Weights of a small GPT-style language model, trained from scratch on English Wikipedia.
Size: 10 layers, width 768, vocabulary 50257, 133M parameters.
Architecture: RMSNorm before each block, rotary positions, no biases in attention or MLP, tied embeddings.
Training: 1064M tokens, 8118 steps.
MLP neurons of a small language model. Each row is named by its layer, matrix (gate and up: input weights; down: output weights) and neuron, and shows model dimensions 320-447. Each number is 128 + 32 x the weight over its row's rms, rounded and kept within 0 to 255. Numbers have three digits each. A neuron's up and down rows have the sign that makes its largest values positive.
After each neuron's rows, "fires before" lists the tokens most often just after its 100 highest values on Wikipedia text that the model never trained on. A number after a token or word is its count.

L2.gate2933:140091153178166132129179088137188109120125142115147202151089113110169098137174146149150106146119159128151149141125159102102169117189150143103149105087168121142160097115154116078176090129129144086106143076107130113156214131212162108137126104078145114123177150136141131172142178123152118186119102066150157116133118207128173133142151121096161117127147156070101105097141152187145143106143
L2.up2933:150101148135085147149142168086075103132160083115131187143106081080117119131190110113077119129173082136143094171147107141101120144166140157151139128109080100081132099171202140102151141142117176129118153135158170112142106106123083121172175130137124138104114159140110111118148138155055120102127074106166153110164102120137066147137111124150181158155085149174106111080121117145192151126120
L2.down2933:136098115172128159158131093116118039077174120166140123122139073146119118117085089136153104148136119163138196127099074172155098143106154194137087036052115130147186109137107094122143127168184157123156115117116107124125145123172065120120117063145067088155121165135137171154114205109158143174179058173100145099165129171098171064103104153074099139092155102066102138108070161119157114110133
fires before: "," 47, " |" 7, "." 5, " July" 4, " March" 4, " April" 4

L2.gate2619:167171133126151159113142148126127132122112116180114139129131114157131138056135149125149166141187155113072095142121140140086133104084082122092039113117130128077131165098083111120117069121191172117110107125128117183195165184133107143143076117158127106051130211072127115087147195095169155112099123102141164186099104091143110137101142124095059146220166146174095130138122202155098092089070
L2.up2619:150094117123191137145105177147120168133105156187127141112128149164094110195103181124130177089084102180147119166115139129083121117148124145117135137086115192123138109102126119091128128124163090094156143109169156172125147142120132167107123082123115146095084112129045136145125124135045202130093186113135154101082231121116186109135105128182120114104076153127099138138161109140147131123106
L2.down2619:094151154062125113131087097071071133133132127146128155163119130081144181193067085111091077147122166131097167134130095128145067139145181175148090172146097105136135144117139097157159086095107139135150133135138097110154125070153169070100151126124140119111141138105035125169058159102090127108160160118151100134176134121170075069105100118182109136127140131094072081093144088157106135093189
fires before: "=" 29, "-" 12, "|" 8, "==" 6, "\n" 6, "===" 4

L2.gate1166:130119117165075132070136141200117098136176116098074101116119140087091108159145107102144150140103105108118090150159177183186160131072113091112072096152106131144123111089156168099137100089121099081136169162123115115106146149147060095110180088126147091088110100100172091131083159150150082139179137098145136130100157074146051163105162092188149113145136132151157159112160153158182136137117
L2.up1166:156136144160102115156139113153099093166166080126099190103144148106089141116127118110079135172100065105126170071194149237105118141112198131127156098142117143148115161079153105135140101098087175088127148105115114142088191155058154159113135163082121116115071116170153108131115102153125151130106112143081134124106122117129152129151176138111128078153102128157092113070172099150122094116044
L2.down1166:130034136107132088137157083125127122141066201157073102177153117123113122134162121131106155130107136128159143140109120071097138109174140156102203134165085169059158112140128144074200101193157147119145142135151091128168114147118157116146093102118130108109132121124104178125118119132167113104071125133181081127138141091165112093115139150091189103115119160153073147174123082119113146178100
fires before: " |" 44, " the" 17, "." 7

L2.gate1837:149144089128129093126120158087097166124117135126098188167214179140119097110135114132140133138081167129199085123093095118149112115186125149163124136198122089077109091099208094175080115133107100155082083182150119065155135085123164084053158163134137134128130135124075095052141162159132110100128172091108101091115156138110171155117129148153123130138144128130107108148069155122070150105137
L2.up1837:157115134102137146111088099119148125111086127146170116163108167107139131136179126132098119105154126117163107149143125171162157050169139118103156073137142125148119154102098117145148102139172134058120082155125058126156094162134157079128155062102103132199111158130175176117070100166130152082078147123162109108123163119134146153131074107071102156144153153115117141137153129151134117145189
L2.down1837:181072109113103098157129111146166136122083103112092129092097129175169179109102136139117119152106087114180160169143119151167155103116166153160139134173112072117174142125133125133153096134098085156144197134112083123054099087155139163140157108072140150102195092115153124114116087149114135158186117081098126057064169125118145129173164199137146109156173085148131109138206174126095132130098
fires before: "°" 32, "″" 23, "." 11, " |" 8, "-" 4

L2.gate2008:164121144133079120115108083110149145181088094141127172126167142183191081123133034091083154084157175117125145120141147117140145142083178163119105122153119158149103155138144105217142173080111118189113112203179184125149129128151085156090135114151107107098104187099097129089142137088103090154161181086157122070057066153203129130108126128136150119117109123139214108121224159100140099102149
L2.up2008:180089105150164075114118207107096125090119122169151112106141150124142086091148091107107158147114127137161164100119126155148083110153192198105109060112103093120120149164215079155137136136146142134162122085129132147111131092178108100123140140153108104140135121185130152169107139063107201178139148072091133144085137140117128072098131053158118080157144152119166152113113085118106137097147
L2.down2008:145084129166175134120158109146132138123136163144146165108083078105175146078152166089059182071168166193112153178126130110185116159157168171121125117134101149141138186107061114134163151110193133122122140159106119212134136086075106112065195179159121066083077166138106147130153078145105136156132123139128088082155142104087121134152155132151075164113098135087139048082123182089153150118143
fires before: " |" 45, "%" 6

L2.gate833:143131150093117087163092098163105156167120112149113159158105168110118078099135125158093087163127139148111116187111117111199121157174101120158107179140108128108136111161227103112070109210086179125164179117130166059134105109151198193110117170139084175149151158175123135104100123046127101098105088125091092129181073149158163068166154108085114140143148116101141151183156120129113115125070
L2.up833:166117154143143117160133179114057073097138120168129178125097122134156112106167115094190195079110150210078128102188182144060062125169114106102189109182136121068128162156111121165107112170101181069155139159113179103174149120148055157119161170104124131176138168142137122182071123129117132139153107082146126184128162136093138084105104175093172103125124059185122150141159211141145100137118
L2.down833:101124127084143152109113072132175158176120110118096143119097066145144170169127094109173091130154120110195140120086145088166136092091102105158154134134139117103174108098161162126132140134143147081069116101182144176187085097104164134100073118149108130138135182119120138119107108096089150092073106087160189003083122151161101142121088142147127147124162072116102112137148109103071095159172
fires before: " |" 45, " m" 10, "%" 6, ")" 5, " (" 5

L2.gate2244:125193115188097211102106173137136174104125079129129092087122118103176069150089125158117105140125158171144110113183136097107124167154121171133110105111118106171144115160107136167212113176104163136141093127136135086107111168101152095133139106157194085141134136153037146096141115116171134153156165115145131114104139129163103182111092160132111081102127123086151080084094126138134144162086
L2.up2244:152148121152048185152113125128132129130157160199186093123115106111173102152133126114128146108197132146118118088147118187118181156080124095175057095081039106144101123183126199083147116103143156096137106142135132139133114058075100077148131164114143106143151111111110118176131157167123058060163119139140099128159083100184135110071143110135124145059146141104131107134125146150133126151126
L2.down2244:170108069169100181109122121119126122182119097095114076116069129137193099146092054137117120167102159080149083095174099084143156103123183126141143110180158131160140149171152119064178091145129081130102099133225054142124175102138131133122092059145133104121142125202108189103169047100144199109077127127175149128163121135125136093185128128127095152121158139085105090111154127154150200162137
fires before: "\n" 79, " " 7

L2.gate3013:108152163109106145117173150077107076171135207129108131125062101131151107085186123081093126152107164112184190125138144142108110125100108188108145136122148098180132153120047146129123100195137131162097095143078110121170136133111176157168213118114094142095107146136122134122126119159123144175023154171116139073083205110154113132167123141059194113093184167148196109103100105114174134166102
L2.up3013:125126121138130231147069129142106075135113153169105055097148182172117128146098146133145165113113161098140037162133152159131120122093174129096104131120154123093103171128133145116111179088100121106103158151117155150131179124114071108158088119171160185171127148105063098127173154157084107134202129099135108075139157085127084202176109148129104098076149123122055153095161138159136113097112
L2.down3013:167122123103108154076157138160079150150121219142111113131116122156131086048131105127116145122164137126130115170087096116108207160079132116099188135149165135146149166127080129064122165106122103183051065116134126096158144095141145154086122118157174117186121124143197152127143141090121176152120134114147161110118184147115072142178102148116123078089204134104129156131073102149096149161080
fires before: "\n" 71, "==" 14, " ==" 5

L2.gate2050:137172112163074139116175194105175163036120104136182060085110094118108139156144072158118155071102116150135153150085132123141158129148147061149098175163134139150076100130064083148127090124136204131087057105109137120090200151130120114201189131173084096105153126147106148150157090096134114086065134175113119164089136133086126098178129081085099161086121182179168168120126152110121087101107
L2.up2050:093124127087111147149153139176136121146158061148162106090140147140093163146119131161067107187146116114092176109151085107129139095129153164147115124150072114108108142113068086146083090148081130125147095172120085124079145190111102153201080163142110159108106132152106169158124115120162059156131101126146113169111152106103143152151149145089133169159136168166221171160122127087139153162135
L2.down2050:161168132105089108153114174060171132175077162180193085132139117138119140146167145139137158091135179155140125134180095178121137204126132123086098149074142155097115056112141135138104123054182122133156136099163097103126175121075158058090142149123151084139121154106159127102164106013110119118177158100140122155120085171116165085131107107144088197177134115168149077099150103119111156060067
fires before: " |" 37, "." 18, " m" 7, "," 7, ";" 5, "–" 5

L2.gate638:087104146090170223169046172127181109159105137148111174124135186162074139123110084123153175163131173097128083172129133089121190132094109146124104088109148096128124136064065136171147075083134163184168107156080059119131162122165158080163164158104131097123086123173146186108128167090163158076117166090117173117088094090109138109073138135090148149091060152133120151141123160196117161171114
L2.up638:158072081160120100113145136129115139103080112127149105113120122154101139130122163150124133129158099171128160088125148132144147124245144109133164100182152147118161180130122090134162096114186127172111129131152117111110106120142154126088123077099120144152140181128185103145114078147106171114093148124224127139098135101122140097199088141207105078115102125171114136081119102124070164114135
L2.down638:127140118073095130132165113115152124162045157124163143114164060173100187163147147177181136165175162158167235154136154066163169096149130145154152070061083093140071156114141126146178110131142153161155160108116107108154146095124167044104154174147093101132149175171112127132140179150106041115160157113114107169167160098140111124077157170147081139096092151124124105090146131117177109162159
fires before: "\n" 33, "=" 29, "-" 9

L2.gate683:190105180125124126198130112132164168127073160119096119155137110104119131127097114085123148153168146192174104085100149095189144135155140164146127176110104129174161109146107101156186113142141162144146137108130120110145149105096130140081132127144137115153063148105162106165127151120182120113119084103082202096132121177135155144131134082081124120092121150178134139106095123091153153112142
L2.up683:129125134138130105132163089143212173075115137121150106137150131102107147151152073144144168146146139109161131166162133107126127058142124142083082050140120098125130119199144095121118103145139172141103157083157121106140154127117130184141129106069126109117150197085148150098095135060162114168097117142132180113126110178180126095110133237124143143116145114102118130105114107147112105149086
L2.down683:088103085211095097109159145141131109178149141101154114081112171099176127099132161171186115162137135097133104110082147075128078118144170119095180100121105153154178187218130147102151138144128098057113163126085122122164100176176110119104089074147143101133089102114049131133165115120151162101098149090108053046177144095129125148175174129172195184128153078118171137111104103105134157078123
fires before: "\n" 55, " " 8, " 1" 5, " |" 4

L2.gate2439:085162140173137126168126083139132125203145140212150141158068125128109104091099144104114114091081130110121125134191168160164137112131124088101105101096142116129160107101209099172162151118120103089171109156177167123119124069156119083085185088098126187113091121144171149240134117140126115126159136114175113122152151196154085105146171075109126092080115117149157165148076113164127122180086
L2.up2439:170108158124123127143118077085096142161183153120132216117119176118123148143118151151147098091107071114120144088195135119129074134138162129124153114104127137128122110130095118146167133101113107105111086123165183118094118157167139129120200070102217135115107135124156179162184149147111102161123146116156101197124177124145163138189205133118107087074126087153163135160134148088143118220110
L2.down2439:112071115136171108165180116109124147138089151132170123142169115113138115146070096133143104106088165163125116099144152110177070063167165071089135113105095128163107130188144069085069163137158081102106137157173143126130209144118120127072125120133104174153120135124112062097173100175152140143076099155075118129141136043112144089117123179147149081120142124149182092150056104145155128195146
fires before: ";" 21, "." 16, " |" 14, "″" 9, ")" 9, "-" 9

L2.gate1811:126065149170080178117103125201148090184171178180137135115158155106144172171105152151127148118145169162142101197139085107109126100170106118137166134150110111158092096130099107103077126104116083078089088173130127129057105105134170159181137158133122127135101090115161134115072095102173150096109101116152149099101204093130144170101166139173064116195152134144108158141089142134125106109188
L2.up1811:140129142145115135103154101166164168181136178125099102184074168082133131206103148141148137164079149170119111134093117122150150115111096140191153172119157196126074111142153114134179135102170115145138148152141137143158140152112179129115149082150207111138108120166144157198140112098130076103120142079068120108111174145092163174128064183135120107090113161130139136164156125109179107146105
L2.down1811:208096135152123167152131155061175063175123173121071103114145107111090127127168149110122075114129156100152224158156147092146147077155126130086117128150095094184124119132127116140161155111088117112192115126053139144070120122101137176119176189128099107132168146178117146099127143098103106094120134116135115109114157162179099184096117117153092124143139127064137120169117133108083090094144
fires before: "\n" 90, "-" 7

L2.gate1921:117120142105139115162125117125149191143152129142126122172093176135112138122107132184000104119103137141118122092139164105154119120076105135074028183150092128157127130138142164190101122135094140108203122107104106116159166137089055128176134169136073134136184179133107157067138102136095075118136114170157157162173143139166152122123141155129126123158124107098103135146088151215179142129125
L2.up1921:091103104115154139150131139108164092154118132111130107056189117107112124062080128117069123170127142172121133101180148107157114182142127132137126138101107111101116127064093124111188136112088148128110113143139107105110142171081040170158169154087135126150171147096086145123153106079122179191140140175087166121127127214149130106164158114140066102123115130134100112139106166150107091157034
L2.down1921:094146172127100077128138103104110170145051130078134146093128150108132134097115119170179148145116188108152211154087127082141141111132137148111108158175132140177160161125180187146142151070137104142141177076112106087152080151101132109086079115085124114056131172131089111158110138046145141093135132083169117116096122122164190088078145141103182141155141146129130110130143097118177110140178
fires before: "\n" 52, " " 18

L2.gate1874:101114122130159127163069153099139115086152122143148109113083101097149122122112076134083072082124123142113061151125099169075073117050117082113118149076111112205144073170091165162129117144156165150147170134107200154151106116106120128157136102162114123162151148082145131093109108115055136090143145093130127124103133096083148156116110166107149133130132082058140120146119120117103184171118
L2.up1874:108171140086143153156123099154135170111155111120118102116095157141123100068109167146115170141219130092125133090130143149093088135152130150152100077089158109118115095101128097115154118104126180114106130015162133113161169143114145085092147088205118155108118114185144194139061148116241079136151084140160080083095130147173152143167137087120131122146159157137142148143127148160172190094173
L2.down1874:168127110190092116164144117068119119083154120104178117112122106191157195109136082141121164095078123153165166148135105124127116149095187116088101207109103075200100138084123165127104107101149170167105170147109136108149161093185126093094106103077120137115141128115103147095122130104121150126099119117111123110142130138099168077141089089090152141110133075084113093156086196122094140120060
fires before: "==" 54, " ==" 17, "\n" 6, " and" 4

L2.gate797:082170065170131135116097129156158100104101182146065124089094185147123131094156102082145110150084108096132143063075096126105116070107163134150144133094124114161116176000098057129093168136103194220151168173121043122107162073133114088073086113134042120108096161085111119154118152188139100107119140141093133113132156147165138095132137085137096105089091142131104165122155123148162150103120
L2.up797:097106117163126173111081202098087126143131130143177115144131133166135161130204158118150125143144065094130083147099108113150149107140153169143149116179137132139107203066130121152166137124113135145160104107181171155124125182155128125122110148068108113107109208129127101206168135218108150165113137131158080177169132172149141138090144115084096165131134092120131129127132097127081123114160
L2.down797:128122151158091144114081102082099119092093181065136161036198181112098128127158057121175129130095124067146115097132146101159110080126139111175133095128141081135151086095142117135129163160096129080150145091172103118173104134092201049055126058182114084144163147145085191112063124106136138086074175142111095110128118123131138074087157124118103171123196153120057096125136084136148113177130
fires before: "\n" 51, "==" 13, " reception" 4

L2.gate402:172127176130119148163134120152119078160158168110124152089172111144135112122138121108125074139131157102114148078205127163123118053139165121154133134069130117086082145062188100167154112160145218139119161152143115132119158135154103164155137149134154156192145136121118104135085131115167153173134160123135097188153172165153155115139079169133143096188073136105107130145171128149160118134135
L2.up402:104080143143177163138159144114138070148117134193111170124199119084111099121095158072138085139124156143167162170157107158152134095180145170150117115088097115064165134090157172138136121181151195153101064116161147121121150108149035128159154159171108159129151111162128164132096193151136131186142165127117144138110144123184154092161116156139115088127135119138162114062122146122109146090139
L2.down402:080077117131121123143171112083126122116186200121134141139191120106127142094146128124139155155087146114137084149162132185107142061131133173142174143134141102140148111114153118087162184123132099050163119189119104147157123105102157159083145115084101102091128116171111154127168170188185118190124160099150134137117131199086097131101150174143101062126118122124144132098145147132139147121172
fires before: ")" 53, " (" 16, " |" 15, "%" 7, " (−" 6

L2.gate1020:113129104128147128142115028142125117073117110126133092028131130171143123110137124103078126036145097129153128147117167122127160065127152151103138114151162088128141098145125151145117167088142150090117150130185178172042189102161078103144142168144102120160133092122104104116144131089143080134127086088105139133137169118134136096144072144106107110111150136066142132185171125146090139106081
L2.up1020:144143139126131103171143108142114151156118108142101144157239059187134124134123131118126097095106038194155163131067149091180092154163127105128134116179140126095095092120160151129153145155160088130125122114177082078081089105073069156160152124106151090087168142123168139132136124187065098093108156093126136097118148208103117107146136091145168103145161121077128109102157126119072137166076
L2.down1020:121136150170131127081122112117133147127069145098128066119087173117091143119157142158132130165159113131124232143122131153092183158099133105102150155149164141090179093102135089153102136093113196136086198154105106129151153103150134102148165130169132125149124109144162114114110103090128115143103116138096098138143139080101137153120143157163144079104116127145084109131115100169136111116125
fires before: " he" 18, " the" 18, " they" 6, " it" 6, " she" 6, " of" 4

L2.gate121:187151154163135134113084169115122136122170098200148162100141077157166136128204063115083111107098105145131117111108145087127106188180147155178085118133076102117132135145107142178190112124081141126130115162166155151092132155154120113129128112136123137101104097141061166147133138135058138137137121122064103146135155161164140099080170133145111135174129099126123187140174170171119150110162
L2.up121:102156147160101105112076167172125128122164088166144180090107085107166090135136116139121146097121178144168123123083098158123086105135115221185133135128124141137097105131114100130139068099100109131066143123122126162100088134194138158151108113146121129141125097096078111156095103142128118172107126124157117081141176178161118104103133160105100142167151092112103158140120137131104105111082
L2.down121:152101139157161093159146087152109131146150145120106153137142137083178124117153135142189147136153130125169227098098084094111144148156132168102107147074156161169125121130145149145150128110065135174103150091149145194177061205122092106095188174149131094133059224155119112201112157103130090098085067112139126114140102109111137158115125108197157142099180162128145082135098127179138125142136
fires before: " |" 50, ";" 32, "." 8

L2.gate2249:112092142092136145150148142199141157151159085135172109133189128212135129084110107119111134110122095125049071124172114116198115175187172102096105118101131131145114074127107160177134136084122152120107100174155139101131105131175130155139117038129073089119114132140114087185135142100111163108146114097072134082113089174147088089097086075107059118156105138081149174141166142124136144146119
L2.up2249:106174158092102187141121166141117102083103094165171162118130133131086144142124129121109097082103108102157113122178107171083105120177180158107115122102125116159147156129141112121073087099088104156139108143136116112100104137121109167121094174128073178159110109067087107144169161124101104130105114116116105123103150191105128104173152150130108124160117108121198053087151091105137132135112
L2.down2249:149115098088100094128092166122159162079112104066149164118105127138107135119166120117126137103108189117145104079132098149105156115173126138094090108130120178065126108191164102114123121095167106165085117096133084188119116127122092125185155101081110141172087096130128142129124118101122120123109088108161157096072095171150133113118122085023089161076132154162154106149099133131110135084137
fires before: " |" 36, "." 27, "%" 13, ";" 6

L2.gate1560:118187111186123168132081128088072159142130124126085174108107156184100145119124134140179105152151103113113087164162120201176170094151170143150143139172097101130106115143039110136143137142109141120132104146111162140155129121177136105162138109136178120128154191194098159107100077195168066119103162087135085102135156119128117133144095109127136089153193115141126123102148118159139149177025
L2.up1560:140123172060137232103076133124096140100137128115120117132139129126179151107119159121135121147197197113146198102084070107083098208102117148143140071127124045145155166182164109117180142137161132097162131120163127167151129116149141160098146072144130107197143121133177155144108152119124102163117059120134132139074079190107127108120185103090152135157132118112150118092112104131121108085089
L2.down1560:178081118137188087149109083136118108139116164081096103123089139165104139124098130131135082135084133050181072127092136161144119087134155117099146127125166135130144145100129125130130115166123132116122123141176082127105138089186137157128085115119123072097137116154130129138120095169138056208151124124123107105138147117081112200105120135078105073124163158062069117131127075145071134182117
fires before: "\n" 64, "==" 8

L2.gate58:139121131101140162152130158146128117151147171135084147135180089123111087147117063166156162095128134134173116121144176089127081112137127123159049157121082106163102108128146095073137138140053184140143116084088056122116169110126078154094140120183165185139178166123126113148119147131195118197181088106099116115126164115192148128168154103100087140159149098103159104124079133162136137128072
L2.up58:147094189173099165142136162132155090127121140118144127142161182147121075117104079156133197130160168113155187156123115149178105128170189172137121066122152139107155114146102143112161142089171173087167063096090103129139151169087117144139139148130099189116200125149096143121138130113114152117108155144140164074124119111203078094141117196088082064167085077100120165145153150110116098135103
L2.down58:086121202180120095158151129164175148141143103112166153170130145095104126085123097142148115140169133153073168154030134152146151139086143162120135133147114098051136099139087117171135156162066151083145142099140121147164131095108196108158149095146118056098136178136173139190158134110105143190139102108129162159119140124118153115172101143126087067117154138101095145121150129098122142138127
fires before: " |" 30, "%" 26, ")" 14

L2.gate832:139135110148114122170105119161113155122124185108056119139177126156102151146166150105153158099088142105154152111088123142111152110123126115098144143179100088134108102152126138122104131105152210136131166129146104153112160163125114133084132133109110135160139139154172108171143104058128107138151134144145167133147222180173120189062141083177132119154185131131157094157167107171120139161099
L2.up832:134104083154130138141102100142128169214106204161070127157171148226087157081092094148106160116133123126187196092111160103123144128114125117105092161153154044144124106136112144115137153095131146156116142112162072136103127192129120130119136144096097119157098132117195112139145075068162039174200105100157125081161210144116132115070177118152124152137078113075155102120158166110094150190167
L2.down832:090153124141088174101144134142111163084116134148159034140094102081121141114202168110174115144105132139134255104110106134153133116133130125134139099118045121140134110094127115141176126117122117120120195137165157175122162025147098096090153127104125135120141088211102120080098089085133201131145105116142120099165114098139083117150122136135156081109140124120164079162120116096107168141139
fires before: "," 59, " the" 5, " was" 4, "." 4, " he" 4

L2.gate2737:122131125095134152144136127111128139149141104111122147091127157095051151097106161153106171143159118118170158182146149147138077114136144127102122109173121141145144116087103122144118102105067159110110092127113119057128165129147108200173131150147180132166182155092121130126157151105119092155098098151173178105060120164151101107149067101142134143156140130177107114079109217102144134092132
L2.up2737:127118151117129081137114137101086193151116020132055135182169103126132131138123136067058177117088153148150159116162187120148122118076136102121082082174125144122163121089116196139143119135133091131144108162135084168198154175132079093129170180118209181162159118149168107149134116094153111141146127166124123120111084151120082114085113090100062091118131158147134147095099115124117121165135
L2.down2737:124163123127119069113089095130138112156077139093142126167161109124154132166072169094106165105141176099186147124133141111097129146096151140130102127149124127129123127122113122128106107137137122134116093132157086136144087123072115075118195083102107152063041061137106128134218177110114146151166112159084131155089108142155156118111098145169109140098143154127124134167132081101158176111139
fires before: "\n" 65, " the" 5, " " 4

L2.gate771:163130113162126156132061141120130082157096113098134148159166107102195083167140142146102084143147139117123154094161127076133117099065115170156113083152102136123161121152085123109111136108159068099157107133106059129106139169146139106143095137112089167153083095170169146160077091086126120129106081129105170081146110154145121170052173082085131117121124132128114120144115140172082121208159
L2.up771:092173178106128066115105132191125094146080092155075101103119185180153051165114130123107141129180150158046139120193144126093155123113120104122147128172140131101118123057056142165105132167141109200123097142118072134145130134157115147134116059144128185139121097149152113188078135080154110119139152174106133057127152129125168120123166137120113105102092101129086157146144130123057156134085
L2.down771:163150129061150081100124118124101120125128213134100144127122150087181139125110151124159131123110100106162165104137158094097183107124134096148123166083099111139154135164144095116116116128096120132115021088105118105111190206104144134160099170128107129163130074154121151039155164087103143106113124135135116101129158151170079146148120122125125093100093096099099142147190162087160101127116
fires before: "\n" 61

L2.gate1277:127118128144116091127161125214147107113092136147085136133116137174145173078143123167140124106155151140081111084138121125115125083161098172146128107160149139143113118075122115192144109173110144118132115128091096181143110088078102090108112156101136115139076180172096126131092153150123069189141177136173110091126155167003120193161146133106149063152143121140143108145116114137150158081151
L2.up1277:160165110137129135181151122123170148104115117104115126142093159129151145086181118168150131106103135162170054114142173086167123132104144153091075166163182107142142104193129128138165102131062145130163125160135073133185076147128203117091175131127129142110126141192090089086141096106144066149184023117130118108096107098171082112095084129154140135175141125123142184140129125129107169146147
L2.down1277:136095138182145105120118154160114187110112127115140122142148105122114080109148124084077119116154162160080126129138163134120166119135141130157174132131139155115103157134070169140136129045099086097073152090080081138135126101131160089194108134130121073191135109141153162161094163121138099119137154134132110107096135172136138137137140116113156118102070118149169105154133111178097065150171
fires before: " |" 64, "s" 13, "\n" 11

L2.gate2805:137166097101160163124127109124118090106152169157105239151140159086119114168090109172063117095147091088153159144164145163162144123138088090091108166168106161081105127131090148096152133082126149098110123124131133121099155140156105109137085151106118162055116160179146160074138051103151124141149143107122164112147118174114123133176110086129147134137139177146139167098132102159142121097051
L2.up2805:155095075176158118150118088123133096153160136148119207126124137083097145092110083068112110104136098080138178105147098157117088177124097111132133192158090089098062117189126118083155109078143087125110094092151131143123085065113136077138117181118161127109164147143150103064144119118107096169128150080121116147145122046155180166102102081079173122147139124133141166125127073145112178134057
L2.down2805:142119146122052036098054159142140094158062116156103094149154151093182172119165148142138188169088203123120224127152126092125081157093119122117135162109124112108097090144056212073177146116190081170123094123141132146122157079166109173128090234096163122099102162114104129116152163153131138093146129121043134168122087158106128156143140121128161092126171117116135148114120127158123099137120
fires before: "–" 54, "," 10, "." 7, " |" 4

L2.gate2964:144126090157167156077099121141104080125129133131069156153138122140086100146147181130109106112171169104093117173146146088131207096123099124078126099149119081150142067161123105057136120148193185125141110048174121135101206137148099073104154116128105159124074081160118157117136158104114120154126153101106146049163140151119170134156167113106101104125114148098171148138085095103164137134206
L2.up2964:162046071162120150109180167106104149207118101108071183106121103177134143057105168137133175157116161097160121067198172140063144109165136091130127119149083098151101103108080145119126192154177139119122106123093121150111083137117111104124174152141149160120157131122153108131145121109172078116127162106156111145175153126151131118111113177144169130121119104071115179116173128098114072160200
L2.down2964:130141157167100098101151149172089157102127158133098151120090093115135123148095124096085106114132092146111134179191144187166140101133125120169187159178155131132171101101158145158175060107086109083137103147138127130131188121126093131085150111143117139140166118153070141169109147132122137098116158132097123086158161122149129149119168092149099092165082167141070118120084096164145113117143
fires before: "," 31, " of" 27, "." 11, " in" 4, " with" 4

L2.gate2202:070119169098127097143083140147139105114139182171125123142047107143145108165054131162101143113129177114056120156172177106155078089124083106128157103131174185137140162182100112134169127124143139142114084130105130173153096134164172139137103091107107198158141106124124139122101104093139104120059078103103163087124137128072063118169106200081107112055121073155163135118112072127162100101058
L2.up2202:167107107130162117108107162139093144096105104110137127084102161136098085149129147152094109094127172143138108083117123161101138157190166151147147086184146152126106189143113158083164167125110134141122095125136138131132095117105110100126161178087132104154159102119092138101128070078138114179156086142144124118071208150122089077104171200144115160159168072133080148136139138189105139130092
L2.down2202:121156132114120097161079121112095160158143148125136100121108052104130145079174090116081050147140145164159158125106067196140100135114123146137122201172102117111150100088109174086104135121159158109067121180142113113119129083182114158084121108159133141081116151111099163149095102150134117121148136081106113127156142149181069158198093122083065100053149190108134089168133104178125120153160
fires before: " |" 38, "%" 16, ";" 5, " points" 5, " cm" 4, " million" 4

L2.gate1006:152110167099166154111151105211145103083098159108136095126138117107109133133122095105115137139131120105147124160125122156117174110171135124156082090179145151097103119094136154155121176150145202125121114106152132145106116067114182044121194149122112149174183126166141150114116104121098103125096122063173173069124086104197131075164168089152114126108113152143150150136101113127116162077154
L2.up1006:107101136098170133118094084104072148192139135082152156111224113137202160130161109150126109134100140157188111154115057162089167124173177133129190027193093127189114111137097169148115129096100147107150107137123101090127169175151182126191135178145094133125130104123157068125060179090075106118103158115108140138152062170153153096079137156128077152195096156101107137108119106141118118083150
L2.down1006:138191106141106095117122161117074122154137126123096149154122135110122122136139146121133128116169101100092255118123112159136126149186159099083119172179121086165158116172159100131120136126085131104163091126132180117113157123142152115038102137169088129106115129126072148167119149166147151120147139122140106146174148139125149115147130150138159143092176107169111091139146130134098131136149
fires before: "," 28, "." 24, " and" 8, " of" 5

L2.gate2123:150155170119135181098183113157144082164119156151107141105146157049108135143101147156087119171063114097166128135124121156152137119166152144082126132121115099134132128106120102125123127169108142118115076110069153112130124121180218115131105136116149123104167104099121135117108112107166151104147134151124129143096114123114108070121156077164202132143145089127055093178122124094163156129073
L2.up2123:169168138127132124128103149138185099136099182088127112157068111110115157178128149064138139117150138110163150095108150100062157178155118175110132123141113125129123073122091158121147112147126165108059092124069143140200091132097046117092149136107169183166127070149079119140129220114144104124175177113113113099104120092173108136073082172130135109133149145102123093177151091149138150087143
L2.down2123:142086093142156151077116155156074119081170129176103123042105145124167111134121146126133145108203114123131101150102128133171151149134132110097072149150120107122147123181097097090106098076125059108127067079135121121119164110113156078116108177178120080115183149091047111171162100092136255102079174102105109117129117155149143059134126093167137128117170135117140143128120108151136143150137
fires before: "\n" 45, "]" 9

L2.gate507:133172125116105077157116113132158174064111153133170131126121127142153151140070124149120129156128097101154151145122150158126109131114123122104142126144074093139088099173134106129095131185109135138164141102084105173108152080062123122160160153130134112113126109096137150134144045149151125076163177095188168177114075197125167127145142160113119171041095155106093144120146159080198093145081
L2.up507:135118155134097084136139036118147076081108198107109086114135132106208144111142087132058120156132107186179144126166154101126120155096135133144068123158144082121143079151039149198170151107129141130079119143122127147053188102221128116172116129098164102048134136157152167167165174131160126175107194125119063172081133107178109148130100197163141176083140082135098152110089083154151128144141
L2.down507:166139119158124134132163167112117132125108104154154169112084150171122117156098066172151076128116156100060058053098102106125142126130119155114134077060118171199137090174136138108139059122137145061126122062137087127123171189116136131130130083154131102207145086082060144078168099098126116146153158025088158159134141074119140136140123104137099139153147156125118085105140150148117122114151
fires before: "\n" 33, " " 22, " Conference" 5, " January" 4